Part of a small language model's weights: biases.
MLP neurons of a small language model. Each row is named by its layer, matrix (up: input weights) and neuron, and shows model dimensions 48-111. Each number is 50 + 12 x the weight over its row's rms, rounded and kept within 0 to 99.
Before each neuron's rows, "fires after" lists the tokens most often just before its 100 highest values on Wikipedia text that the model never trained on. A number after a token or word is its count.

fires after: " " 51, "-" 8, "\n" 7, "2" 4
L6.up208:59 43 43 62 24 61 57 50 51 44 63 53 62 33 27 31 67 54 16 51 74 47 49 66 49 48 43 45 72 56 47 23 60 59 62 50 39 57 53 59 38 51 43 62 62 65 50 35 50 54 52 46 83 62 58 50 57 58 63 39 71 35 57 42

fires after: "," 20, " as" 13, " was" 10, " is" 8, " and" 5, " a" 5
L4.up48:40 44 47 56 46 54 45 71 47 34 49 52 18 50 46 72 26 69 52 58 57 62 45 27 39 61 54 54 62 34 57 47 66 65 47 44 45 65 16 30 76 55 59 55 42 35 57 36 64 42 56 38 53 74 40 45 43 33 63 49 60 47 33 51

fires after: " " 51, " (" 20, "1" 8
L4.up635:42 40 54 63 73 63 32 39 46 39 57 45 35 50 23 37 52 46 34 33 43 61 41 55 50 67 59 48 70 68 54 73 59 33 77 62 73 55 40 57 40 61 49 52 57 42 48 46 52 46 59 36 52 63 37 35 54 34 31 55 52 66 46 37

fires after: "." 14, "4" 11, "2" 11, "6" 8, "5" 8, "3" 8
L6.up253:41 62 64 52 56 52 30 57 48 52 55 45 50 65 42 37 65 42 45 48 41 52 33 53 40 72 55 45 55 47 60 51 58 71 62 52 71 41 49 56 49 58 95 34 44 50 66 41 52 42 70 46 66 78 38 47 42 46 60 46 42 55 62 62

fires after: " was" 15, " is" 10, " as" 8, " at" 7, " con" 6, " Jo" 5
L6.up100:55 57 41 58 37 42 52 54 43 27 60 42 75 57 44 63 55 55 65 25 55 59 59 64 50 39 50 45 52 40 54 50 73 29 46 54 69 47 51 46 68 74 73 52 51 47 44 79 40 33 35 46 46 55 48 33 64 42 71 36 44 42 41 52

fires after: " " 40, " (" 6, ":" 5, " K" 5, "'" 5
L4.up446:57 63 49 30 36 67 32 58 52 60 43 41 55 45 47 32 29 35 44 52 59 52 19 53 35 63 25 39 63 51 49 49 40 24 41 48 46 39 51 46 19 51 38 34 26 37 54 49 47 71 47 50 59 51 43 54 46 38 47 44 62 80 39 48

fires after: " " 62, "\n" 19, " (" 19
L6.up108:40 60 64 69 39 50 58 60 51 27 58 44 58 37 73 44 60 65 40 39 62 77 50 70 66 43 82 56 79 63 65 56 67 27 30 39 54 45 52 36 51 58 42 42 36 41 36 53 28 48 58 27 55 62 48 52 49 59 59 40 60 41 41 41

fires after: " " 33, "0" 13, "2" 12, " the" 8, "1" 7, " in" 6
L6.up688:42 50 61 44 69 56 40 64 67 45 71 54 42 33 48 47 61 39 51 57 41 62 43 40 64 49 61 37 69 52 28 35 46 51 49 53 42 38 45 45 55 52 46 48 27 49 36 74 38 62 33 54 56 55 59 57 38 39 50 29 79 58 57 63

fires after: "9" 35, "0" 15, "6" 9, "2" 9, "8" 7
L6.up293:34 74 45 50 44 44 30 47 50 48 58 46 29 36 69 58 50 67 46 54 45 37 64 41 71 55 39 46 47 44 57 45 45 64 51 54 52 51 76 41 86 50 40 73 58 45 35 57 46 46 52 42 27 67 65 28 52 41 66 43 44 45 71 38

fires after: "1" 57, "9" 12
L6.up644:36 67 28 69 50 55 62 44 64 36 49 58 53 62 28 37 74 83 63 61 59 53 36 42 53 57 49 56 55 48 56 61 57 49 78 43 39 42 47 45 44 66 49 51 32 37 55 45 45 39 41 55 59 54 35 51 54 55 50 44 49 56 59 69

fires after: "B" 18, " D" 14, "G" 10, " b" 9, " B" 8, "D" 6
L6.up376:63 68 44 37 49 63 31 42 57 55 51 39 44 32 50 63 48 55 41 51 47 49 50 37 25 54 60 41 44 55 58 59 61 65 59 42 56 41 61 39 39 62 33 52 21 57 58 71 55 44 37 53 35 58 32 53 63 36 51 48 56 46 53 53

fires after: " " 89
L6.up181:49 41 36 61 41 76 64 54 55 35 53 36 41 42 42 37 58 74 61 45 64 60 45 48 59 51 17 62 45 54 60 53 56 42 58 33 47 41 67 73 63 58 26 69 52 48 39 61 25 71 59 37 43 56 48 19 42 40 57 45 50 59 57 54

fires after: " the" 18, "," 15, " one" 8, " a" 6, " (" 5
L4.up375:58 66 63 39 61 54 58 25 57 38 44 76 51 56 44 80 73 55 63 44 48 49 40 34 54 38 51 54 52 49 56 51 46 36 48 65 54 45 47 56 62 56 45 74 53 35 72 29 53 55 24 39 48 62 49 60 60 56 60 40 68 48 34 42

fires after: " " 79, " con" 5
L4.up599:71 54 47 47 44 30 64 51 52 45 51 36 53 63 41 56 63 74 35 34 74 50 38 52 53 47 55 40 59 76 52 38 57 45 60 39 53 39 45 46 53 47 46 53 60 24 54 85 64 54 54 37 48 36 48 57 53 32 52 38 58 53 39 38

fires after: "9" 41, "0" 39, "1" 13, "\n" 4
L6.up718:38 55 45 77 57 40 39 41 56 21 57 54 57 61 50 65 55 41 33 46 48 34 34 58 33 23 50 39 69 47 38 50 61 56 46 47 41 53 39 78 52 67 53 51 53 31 58 68 54 33 43 51 46 32 38 75 56 20 69 55 25 59 50 68

fires after: "9" 43, " the" 8, "8" 8, "s" 6, "0" 5, "6" 4
L6.up581:49 53 40 43 57 34 66 58 48 43 57 37 36 46 84 43 65 38 63 24 46 70 45 58 35 37 37 64 31 35 36 39 40 72 53 60 56 42 52 49 60 64 47 57 44 80 36 73 43 51 59 39 44 61 54 24 67 45 33 45 60 39 42 50

fires after: " " 62, " dis" 9, "-" 7, "_" 5
L4.up677:45 38 61 46 63 50 71 42 46 44 63 53 58 53 31 56 48 56 42 49 45 43 23 76 49 41 51 66 78 51 44 47 40 45 65 57 45 60 48 77 38 58 21 59 46 49 41 62 66 55 46 46 55 66 43 56 85 47 69 19 43 49 31 51

fires after: "-" 31, "'" 9, " shut" 6, " W" 4, " Folk" 4
L4.up259:46 53 53 61 44 55 59 63 26 73 70 49 40 37 20 69 51 44 53 62 43 39 50 32 36 63 54 60 68 35 42 29 62 58 41 23 38 38 34 61 55 48 45 49 63 37 54 59 73 39 45 56 43 55 59 42 72 33 51 42 53 47 52 34

fires after: "5" 15, "6" 14, "0" 13, " |" 13, "3" 11
L6.up158:51 52 30 49 66 54 52 45 37 58 50 41 45 33 50 35 52 41 75 37 50 61 60 48 73 56 49 66 49 41 51 51 35 85 64 57 49 36 54 57 47 58 41 49 23 46 50 67 65 43 51 38 31 59 53 44 55 70 43 55 65 48 39 43

fires after: " " 56, "-" 6, "\n" 5
L4.up715:34 33 61 43 73 46 47 22 51 35 50 46 33 27 44 24 50 27 52 43 39 55 37 46 52 53 28 37 52 61 57 55 57 44 60 35 51 39 57 56 52 41 62 61 46 33 45 45 67 62 47 27 47 39 57 40 35 53 65 36 55 69 41 38

fires after: "2" 51, "1" 15, " " 10, "0" 6, " the" 4
L6.up491:40 71 47 75 64 33 60 66 62 46 40 41 29 53 43 36 49 53 52 64 46 54 37 47 61 28 77 58 43 13 40 26 50 62 42 56 46 52 59 48 62 72 50 47 42 78 58 83 63 53 79 37 83 47 45 28 33 50 67 20 61 43 43 44

fires after: "1" 24, "9" 19, "0" 11, " " 7
L6.up465:49 68 43 37 58 63 61 42 54 41 70 48 52 65 29 65 43 55 44 42 62 61 37 60 54 31 53 60 54 59 53 56 62 40 58 42 47 70 40 67 58 49 48 59 61 35 54 52 56 25 57 43 28 49 49 57 71 31 62 39 55 45 62 24

fires after: " M" 25, " " 22, " f" 8, " H" 6, " pro" 6, " gr" 5
L4.up133:63 64 30 62 35 43 53 53 60 49 36 70 42 39 31 57 55 58 74 51 52 53 47 40 36 49 54 54 54 55 60 51 74 65 61 40 53 46 73 47 44 56 59 54 41 37 47 70 48 65 48 60 60 51 70 18 31 44 59 46 47 41 46 38

fires after: "9" 42, "0" 13, "1" 5, " I" 5, " Du" 5
L6.up242:47 53 53 48 60 41 50 45 58 45 70 60 44 63 47 58 50 41 68 48 35 44 50 67 71 35 63 29 46 41 58 35 37 49 54 47 38 48 37 68 41 68 44 46 64 71 51 71 57 54 46 26 40 53 61 37 40 46 64 31 77 47 51 54

fires after: "9" 30, " in" 17, "1" 17, "°" 9, " (" 5, "0" 5
L4.up101:50 37 47 46 46 63 56 51 59 38 41 66 45 41 46 67 42 47 54 58 56 50 58 44 65 47 54 42 44 51 48 61 63 40 52 44 46 42 48 47 31 63 64 57 66 65 36 49 56 43 41 31 64 25 73 47 35 44 51 42 48 70 51 52

fires after: "-" 37, "'" 15, " " 6, "1" 6, "–" 5
L4.up644:43 67 46 48 57 59 79 47 46 67 53 23 36 57 57 51 57 38 53 33 35 48 47 63 32 47 48 43 55 44 52 45 51 57 49 31 36 57 55 76 21 49 55 51 52 49 46 37 33 39 69 55 73 51 52 45 58 46 50 41 59 65 40 57

fires after: " |" 34, "1" 19, ")" 13, "″" 6, " " 4
L4.up754:46 64 55 33 41 48 42 44 56 74 71 37 56 48 35 54 36 60 51 53 49 43 56 33 56 18 40 43 70 63 60 40 34 44 39 56 49 21 72 60 44 65 42 67 39 56 61 37 53 36 35 38 67 61 50 85 52 45 54 37 70 56 30 62

fires after: " " 75, " |" 13
L6.up167:46 48 58 68 38 43 50 37 37 39 46 34 50 48 50 40 44 53 47 66 61 54 53 40 42 40 65 58 63 53 48 46 45 70 32 64 67 45 56 55 67 56 48 76 34 32 80 48 45 46 55 52 30 63 52 53 57 58 51 37 39 44 28 40

fires after: "0" 47, "2" 4, " C" 4
L4.up579:52 39 57 57 29 61 43 50 54 52 44 37 44 47 56 55 72 37 16 27 52 57 37 43 62 60 56 39 46 53 41 59 55 46 53 54 56 43 51 43 53 50 53 40 41 52 56 63 59 31 66 60 40 56 59 45 50 58 58 56 56 58 50 61

fires after: " is" 38, " was" 27, "," 5, " in" 4
L4.up474:57 46 36 51 29 40 33 65 41 36 56 38 21 28 51 53 55 44 64 27 51 57 38 55 57 21 46 59 45 57 35 55 42 32 36 30 70 53 52 38 72 53 42 32 70 57 58 54 43 61 38 44 67 61 70 39 46 50 52 51 48 57 50 44

fires after: " " 86
L6.up57:36 56 59 60 54 29 52 73 40 34 52 45 43 55 62 43 45 57 23 50 81 53 52 63 68 39 52 41 66 61 73 62 53 65 52 37 60 33 58 66 56 77 44 66 37 35 42 46 48 55 54 35 54 61 42 37 78 26 45 45 58 41 48 33

fires after: "0" 24, "2" 17, "9" 8, "8" 7, "4" 6
L4.up611:46 18 42 53 46 63 66 54 62 71 55 56 42 42 53 50 51 42 39 40 56 26 34 33 34 58 75 46 46 51 48 50 64 56 46 69 58 49 44 23 46 57 36 40 46 69 65 54 53 51 33 34 60 43 46 41 62 25 40 52 50 62 52 66

fires after: "0" 28, " the" 19, "6" 6, "7" 4, "1" 4
L4.up285:57 64 54 68 53 54 49 31 59 71 44 67 60 46 93 50 38 30 57 47 52 50 32 59 63 42 38 30 44 32 73 56 46 48 34 47 58 53 72 48 47 57 36 71 52 63 64 50 72 56 26 54 45 54 48 69 55 46 36 64 59 60 60 36

fires after: "1" 14, "0" 13, "–" 12, " O" 8, "O" 6
L6.up296:49 76 30 55 61 52 52 23 48 52 58 53 59 38 48 55 28 55 23 32 39 51 53 55 50 40 48 41 49 45 47 48 51 56 66 20 48 65 61 46 62 60 47 69 31 42 57 59 57 51 44 49 53 59 52 42 67 64 75 44 34 28 35 41

fires after: " " 58, " re" 11, "==" 8, " E" 4, " |" 4
L4.up239:43 61 56 47 63 47 70 37 48 23 60 52 54 65 34 45 58 51 61 54 58 55 58 36 69 55 48 70 35 54 47 50 43 71 69 23 50 51 75 34 57 37 54 40 44 49 53 78 28 63 50 46 58 52 57 58 32 49 54 42 41 42 33 27

fires after: " " 47, "″" 10, " •" 5, "-" 5
L4.up748:49 54 43 33 49 47 55 57 50 54 44 55 50 50 51 56 45 44 35 64 61 52 60 28 58 55 51 25 51 61 56 47 27 39 48 42 29 46 64 36 36 63 54 45 58 69 54 66 64 51 50 48 56 53 57 43 61 86 51 36 55 62 36 46

fires after: "0" 32, "8" 25, "9" 19, "2" 9, "1" 6, "4" 4
L6.up182:32 58 53 66 60 54 47 46 41 50 41 61 43 49 54 46 75 43 73 31 47 49 52 46 53 38 52 42 27 61 36 50 66 60 66 40 51 46 63 63 77 50 64 51 35 63 50 54 41 46 42 41 44 51 39 44 36 38 47 62 39 56 69 35

fires after: " J" 32, " Ha" 20, "G" 7, " W" 5, "B" 5
L4.up269:86 63 60 37 43 42 37 53 56 72 34 46 51 40 44 67 53 57 35 45 47 59 62 61 49 44 55 43 41 61 47 53 57 39 62 39 40 51 52 56 58 70 36 62 34 72 63 55 50 57 32 38 43 35 36 45 35 30 45 29 69 32 33 43

fires after: " was" 14, " have" 9, " has" 9, " and" 7, " had" 6, " are" 6
L6.up609:51 42 48 41 33 46 44 61 32 56 59 51 27 56 46 65 68 63 46 54 57 57 55 40 37 57 57 56 51 57 64 36 40 39 63 69 58 59 52 39 59 58 63 60 48 73 20 37 64 15 90 39 49 41 62 57 38 44 57 32 37 53 48 49

fires after: " " 32, " Al" 7, " grand" 7, " M" 7, "M" 4, "-" 4
L4.up627:73 29 45 61 48 54 49 45 48 58 32 42 32 48 43 30 39 64 69 60 68 48 37 44 46 42 61 64 44 58 56 52 69 63 60 47 36 37 72 44 50 48 53 61 33 52 43 50 36 51 40 32 51 88 59 44 80 56 24 38 40 44 42 53

fires after: "–" 32, "2" 19, " " 9, "0" 4, " Dur" 4
L6.up157:41 45 44 72 49 30 34 57 56 41 61 55 65 43 46 45 34 47 49 33 41 52 52 57 74 42 44 50 73 43 35 44 37 62 57 58 58 66 45 63 83 24 55 60 38 49 68 37 49 49 64 35 47 56 47 53 45 59 61 48 55 58 39 37

fires after: " " 34, "2" 9, " of" 8, "1" 6, " had" 5
L4.up289:60 51 65 55 58 51 74 49 55 57 73 61 40 39 38 54 52 51 57 60 53 56 25 28 62 46 45 51 56 40 50 66 24 75 55 51 30 47 41 39 43 75 42 62 53 60 40 64 39 47 42 44 57 53 35 58 60 42 59 39 61 57 40 67

fires after: "," 24, " that" 10, "." 8, " which" 8, " there" 8, "There" 7
L4.up89:33 39 57 42 43 53 58 38 34 60 57 54 52 37 58 46 46 42 52 46 41 54 52 57 51 28 39 52 52 49 72 45 49 53 49 56 56 45 66 49 63 76 42 54 66 41 38 47 40 31 90 43 63 56 50 37 37 58 60 15 72 70 52 66

fires after: " " 69, " K" 5, " m" 5, " to" 4
L4.up553:57 58 49 32 37 69 53 61 45 44 29 41 58 49 45 46 45 48 42 46 74 63 47 43 44 44 32 43 41 40 61 64 49 48 60 55 36 28 61 43 41 40 48 51 46 40 56 57 58 65 38 45 55 41 43 65 80 52 76 39 52 43 39 57

fires after: " " 36, "1" 29, "0" 16, "2" 10
L6.up643:44 49 62 38 56 52 60 30 39 36 47 43 44 47 71 53 49 44 54 36 53 64 50 61 43 33 55 60 65 43 46 48 60 52 61 34 60 53 55 61 60 36 51 47 42 47 73 68 61 43 43 48 65 60 50 35 21 45 38 56 44 57 27 37

fires after: "2" 15, "3" 11, "8" 10, "1" 10, "7" 8, "5" 8
L4.up45:21 72 51 55 35 45 75 66 36 45 36 47 40 51 35 70 51 53 26 44 55 33 26 63 52 47 59 57 32 60 34 54 49 34 63 50 60 32 75 53 41 33 62 42 52 53 42 42 55 47 39 30 42 43 70 50 59 33 46 48 52 36 48 53

fires after: "1" 16, "3" 15, "2" 14, "4" 12, "0" 9, "9" 8
L4.up235:52 50 59 57 29 54 62 33 62 48 46 41 61 72 37 43 63 88 43 59 53 47 37 39 67 47 54 44 35 58 49 28 55 44 66 45 66 37 42 54 67 38 35 43 36 41 42 54 59 80 42 51 60 54 45 41 54 42 42 49 65 51 62 37

fires after: "s" 18, " W" 11, "S" 10, " S" 6, "W" 4, "B" 4
L4.up636:69 43 43 37 44 72 42 54 72 35 49 61 46 46 34 59 62 54 64 36 42 49 37 33 47 53 52 71 30 51 35 58 34 56 53 53 33 52 69 38 67 47 51 58 39 58 44 64 40 72 34 47 38 29 58 57 53 43 53 36 40 62 57 44

fires after: "," 22, "." 17, "\n" 8, " of" 7, " \"" 6, ":" 4
L6.up276:42 44 63 49 48 37 61 59 25 55 45 47 52 27 39 56 61 53 39 43 43 62 40 49 48 43 53 46 74 70 45 49 45 60 38 41 47 48 60 68 58 47 33 44 57 50 42 44 33 10 64 54 57 41 65 57 34 65 69 46 68 45 31 48

fires after: " " 81
L4.up0:43 28 62 55 44 79 67 46 51 23 41 39 36 71 29 34 57 48 45 57 44 42 34 47 56 58 50 55 54 40 59 37 51 51 66 56 60 59 83 81 56 42 34 44 37 69 48 78 28 53 51 41 44 78 53 39 48 45 65 46 61 33 55 51

fires after: " was" 33, " is" 18, " as" 6, " were" 4
L6.up194:51 34 38 50 66 45 62 58 50 43 71 49 48 36 41 51 58 56 59 43 50 43 42 28 64 54 46 46 61 47 59 68 57 56 50 54 41 51 31 40 44 65 47 62 61 46 53 41 63 41 66 67 63 57 47 54 32 39 26 44 76 41 51 48

fires after: "0" 65, "2" 7, " Tra" 4
L6.up341:32 31 69 63 29 51 46 36 38 48 54 50 44 67 36 46 70 53 15 64 54 48 47 47 45 53 43 64 64 62 61 54 57 54 41 46 48 34 65 45 40 62 59 34 55 39 60 69 44 43 62 43 41 58 37 55 56 28 56 51 59 72 63 56

fires after: " " 33, " |" 21, " to" 8, "-" 5
L6.up604:34 49 45 60 62 69 49 37 50 26 81 62 46 49 50 54 32 42 34 48 42 49 64 27 38 30 40 61 41 48 49 41 51 64 43 37 64 39 57 55 47 52 35 52 39 50 52 37 44 43 42 24 52 55 50 52 36 45 71 44 51 30 64 62

fires after: " (" 34, "." 8, "P" 7, "S" 6, "hu" 4, " \"" 4
L4.up183:63 53 67 55 62 47 65 55 44 51 58 41 55 31 49 42 55 49 49 48 47 66 45 43 46 47 43 37 52 40 75 62 47 35 34 63 38 63 56 37 65 71 42 57 56 39 45 40 53 42 49 57 40 45 50 60 52 45 58 17 58 47 57 21

fires after: "," 18, "." 12, " I" 7, " He" 6, " Li" 6, " O" 4
L4.up143:49 48 42 33 46 53 41 59 58 54 49 51 74 65 44 58 48 59 63 44 58 46 30 40 53 51 46 50 26 57 45 66 44 33 58 47 57 60 67 70 63 44 34 37 58 43 40 38 52 47 61 36 59 42 53 59 36 39 84 61 59 58 46 47

fires after: "0" 17, "2" 15, "7" 12, "1" 11, "–" 10, "8" 8
L6.up180:43 40 46 53 74 55 51 68 42 40 52 38 42 49 56 51 44 45 44 56 49 63 60 49 52 60 47 45 31 53 44 58 57 72 52 49 43 65 68 55 42 78 87 36 60 66 62 75 54 36 55 48 60 19 29 37 69 31 46 66 44 39 60 41

fires after: " " 60, "1" 12, " E" 4
L4.up731:42 72 42 39 35 71 65 42 67 39 44 61 59 71 30 64 65 47 26 59 41 35 43 54 50 50 20 62 58 69 36 40 62 51 69 32 64 62 47 55 48 51 40 48 40 62 68 62 40 26 46 33 45 65 55 21 51 25 58 45 47 39 40 50

fires after: " " 96
L4.up84:52 62 63 40 62 57 55 53 39 16 33 61 63 60 37 38 32 40 47 54 44 55 35 53 51 53 59 68 45 42 62 26 50 53 51 42 54 59 50 61 51 74 53 48 47 63 47 83 63 38 37 44 53 56 39 36 37 45 56 39 61 40 62 62

fires after: " |" 58, " " 22, "." 7, ";" 5
L6.up336:55 53 42 44 84 52 55 41 46 49 66 49 61 49 34 56 48 65 43 57 45 45 75 49 66 55 65 71 63 69 52 45 53 62 54 50 57 40 70 67 49 41 51 84 48 31 57 47 55 26 45 47 49 59 45 47 49 62 65 51 42 50 52 69

fires after: " " 34, " in" 8, " \"" 5, "li" 5, " dis" 5
L4.up280:44 40 53 57 65 45 59 58 50 40 73 48 41 29 58 49 35 49 58 73 53 40 57 55 47 55 35 55 68 48 42 38 49 47 53 45 44 65 41 57 58 58 31 50 36 43 50 36 54 55 56 43 65 72 63 42 56 51 47 26 75 40 50 44

fires after: "0" 25, "5" 11, "3" 9, "9" 8, " " 7
L6.up38:66 39 54 57 77 70 71 75 25 38 61 54 36 63 39 62 39 51 62 40 60 56 31 45 69 57 58 52 64 48 33 46 49 74 60 52 55 27 44 76 56 46 46 45 39 47 49 55 40 46 42 39 35 48 56 36 58 56 49 52 53 56 57 67

fires after: " " 81, " counter" 4
L4.up441:65 44 47 59 44 45 53 40 42 41 34 41 47 48 31 38 45 60 62 63 54 49 41 60 70 42 40 53 55 61 75 47 59 48 56 48 60 54 49 61 45 39 60 45 39 47 51 61 39 72 48 43 36 52 74 53 56 33 68 49 56 65 50 57

fires after: "1" 63, ";" 5, " |" 5, "ill" 5, "9" 4
L6.up47:30 36 42 45 31 28 55 44 70 31 51 63 58 42 60 57 37 59 48 42 38 57 56 40 49 34 35 39 54 51 54 47 36 59 33 60 54 39 49 48 59 41 61 66 84 57 33 44 63 41 55 45 59 38 28 49 41 58 55 44 49 27 47 50

fires after: "2" 43, " non" 7, " can" 6, " de" 5, " pro" 5, " the" 5
L6.up111:57 51 38 53 33 63 53 61 46 40 41 28 48 40 43 73 67 59 58 24 41 49 30 72 55 39 87 60 78 36 36 61 38 48 56 52 31 61 54 46 45 33 56 51 46 53 67 60 80 49 58 42 73 36 71 58 31 54 49 39 46 66 41 50

fires after: " was" 16, " a" 11, "'" 10, " mi" 5, " is" 5, " resulted" 4
L4.up70:52 56 45 66 51 51 63 48 57 47 74 52 56 32 50 54 55 77 80 45 54 37 33 56 62 49 54 53 50 34 50 51 36 34 40 43 54 36 41 42 65 28 31 32 42 61 59 46 56 43 70 47 46 54 49 44 49 43 67 36 40 65 56 44

fires after: "1" 76, "8" 12, " A" 5
L6.up453:46 79 53 52 45 69 55 35 52 53 71 42 58 45 47 63 50 65 55 48 41 45 64 57 58 46 60 58 49 68 45 63 41 68 64 51 42 64 47 65 44 62 63 63 46 50 46 48 33 53 47 20 55 54 43 42 44 46 70 28 53 39 53 43

fires after: "," 37, " (" 25, ")," 6, "-" 5
L4.up629:50 56 72 46 78 48 57 50 54 47 68 46 48 32 52 68 58 54 48 45 49 79 42 42 33 54 51 63 66 46 67 50 18 33 36 78 49 75 58 37 44 37 65 46 78 33 68 34 51 54 33 53 57 39 50 50 60 51 50 52 65 53 55 51

fires after: " on" 39, " " 13, " for" 10, " to" 4, "2" 4
L4.up132:23 34 42 67 58 49 40 48 47 30 75 56 55 39 38 51 47 49 42 43 42 31 59 69 64 53 52 47 73 40 26 56 65 65 51 44 63 47 46 35 51 56 25 69 58 56 47 55 53 69 55 54 66 56 40 51 59 43 57 57 68 35 53 49

fires after: "." 38, " \"" 21, " $" 16
L4.up119:36 69 39 66 57 59 68 53 49 41 53 38 37 39 47 47 39 68 52 70 56 56 33 35 49 45 49 46 74 36 71 60 45 49 47 51 34 57 55 48 47 62 34 53 40 51 44 25 51 29 47 55 67 42 41 56 45 32 44 42 56 31 57 52

fires after: "1" 64, " " 12, " W" 7, " E" 4
L6.up627:51 57 30 58 64 25 66 43 68 39 60 48 57 49 20 57 29 51 49 63 62 38 61 59 48 67 57 42 40 52 52 43 57 63 62 37 45 53 57 53 47 58 26 62 45 42 77 56 62 49 34 24 52 53 39 59 41 50 77 33 67 69 31 58

fires after: "4" 12, "2" 12, "0" 11, "6" 10, "5" 10
L6.up31:44 45 58 42 37 41 61 62 62 63 73 47 45 56 44 20 53 72 56 57 49 51 32 31 60 25 45 31 48 52 49 49 62 44 49 38 42 44 52 25 67 42 53 54 44 41 29 67 42 73 44 33 37 59 38 31 27 41 81 53 34 52 69 68

fires after: " to" 16, "'" 13, " at" 9, " was" 9, "There" 5, " were" 5
L4.up265:42 59 34 44 16 60 48 61 49 58 58 45 36 68 50 38 65 42 63 53 43 42 48 70 44 49 58 51 41 39 60 51 38 57 53 73 65 38 61 42 74 68 46 69 68 49 38 42 41 38 62 36 49 53 45 47 61 64 82 36 67 58 43 36

fires after: "9" 18, "2" 15, " " 13, "0" 12, "1" 7, " con" 6
L4.up124:50 40 47 64 55 29 61 65 48 33 59 37 43 49 54 64 65 41 57 59 42 42 31 56 52 39 43 28 57 61 48 52 48 55 64 58 48 67 56 54 84 66 50 56 45 38 46 60 49 34 53 39 60 35 27 37 62 72 65 61 53 48 59 70

fires after: "4" 14, "8" 13, "3" 12, "7" 11, "2" 11, "6" 8
L6.up407:50 61 63 58 51 54 52 32 55 34 46 47 38 49 76 64 31 47 50 50 41 43 59 64 72 38 56 60 43 37 52 39 42 57 64 56 65 68 64 43 60 52 26 58 42 62 25 54 42 36 46 55 50 42 49 39 69 45 51 32 48 63 66 34

fires after: " " 67, "1" 12
L4.up234:68 56 34 45 52 47 57 73 60 49 64 48 51 70 46 49 25 54 29 51 66 60 43 40 59 54 50 51 49 67 43 47 45 81 65 46 43 57 54 54 39 51 33 63 64 42 47 49 32 55 58 38 34 53 31 22 59 41 51 41 55 77 52 61

fires after: "," 44, " " 33, "–" 9, "_" 8
L4.up15:74 74 58 56 51 50 43 55 44 47 51 55 71 68 50 68 54 52 57 36 50 51 41 62 55 39 53 44 57 46 60 60 21 57 47 54 45 48 36 43 27 35 48 77 63 62 31 66 47 45 64 52 55 38 43 60 66 43 43 45 74 54 45 67

fires after: "." 35, " |" 15, "ter" 7, "er" 7, " tell" 4
L6.up284:23 50 70 31 55 47 58 42 36 60 49 70 42 47 43 69 49 59 38 60 47 38 82 48 42 59 44 73 40 57 33 76 66 42 39 60 37 20 59 69 65 47 56 51 52 66 48 63 37 33 63 38 49 41 50 55 31 43 60 39 41 48 45 68

fires after: "," 63, " in" 5
L4.up434:44 62 53 22 48 34 38 52 56 71 47 40 58 43 54 63 63 28 45 56 45 48 60 43 76 49 37 59 80 50 50 56 48 55 51 37 57 37 54 59 28 47 56 54 57 37 36 72 46 37 33 47 74 61 46 57 59 47 53 38 83 60 56 63

fires after: "." 22, "'" 21, " tell" 4, "/" 4
L6.up494:41 40 67 69 37 59 54 54 35 58 46 64 46 29 60 41 65 47 65 41 56 39 50 28 48 53 45 78 71 60 59 61 30 45 30 62 37 44 63 63 64 60 49 53 63 41 60 48 70 58 45 38 70 53 70 32 72 47 48 28 55 51 40 70

fires after: " " 32, " |" 22, "3" 14, "4" 6, "2" 6
L6.up469:66 40 80 63 38 50 54 61 57 50 51 61 62 43 28 47 77 52 61 52 26 42 45 38 42 82 64 48 52 33 45 55 42 60 57 28 58 62 40 68 59 55 77 46 57 53 58 56 58 30 68 39 64 31 20 69 67 37 61 48 71 48 31 64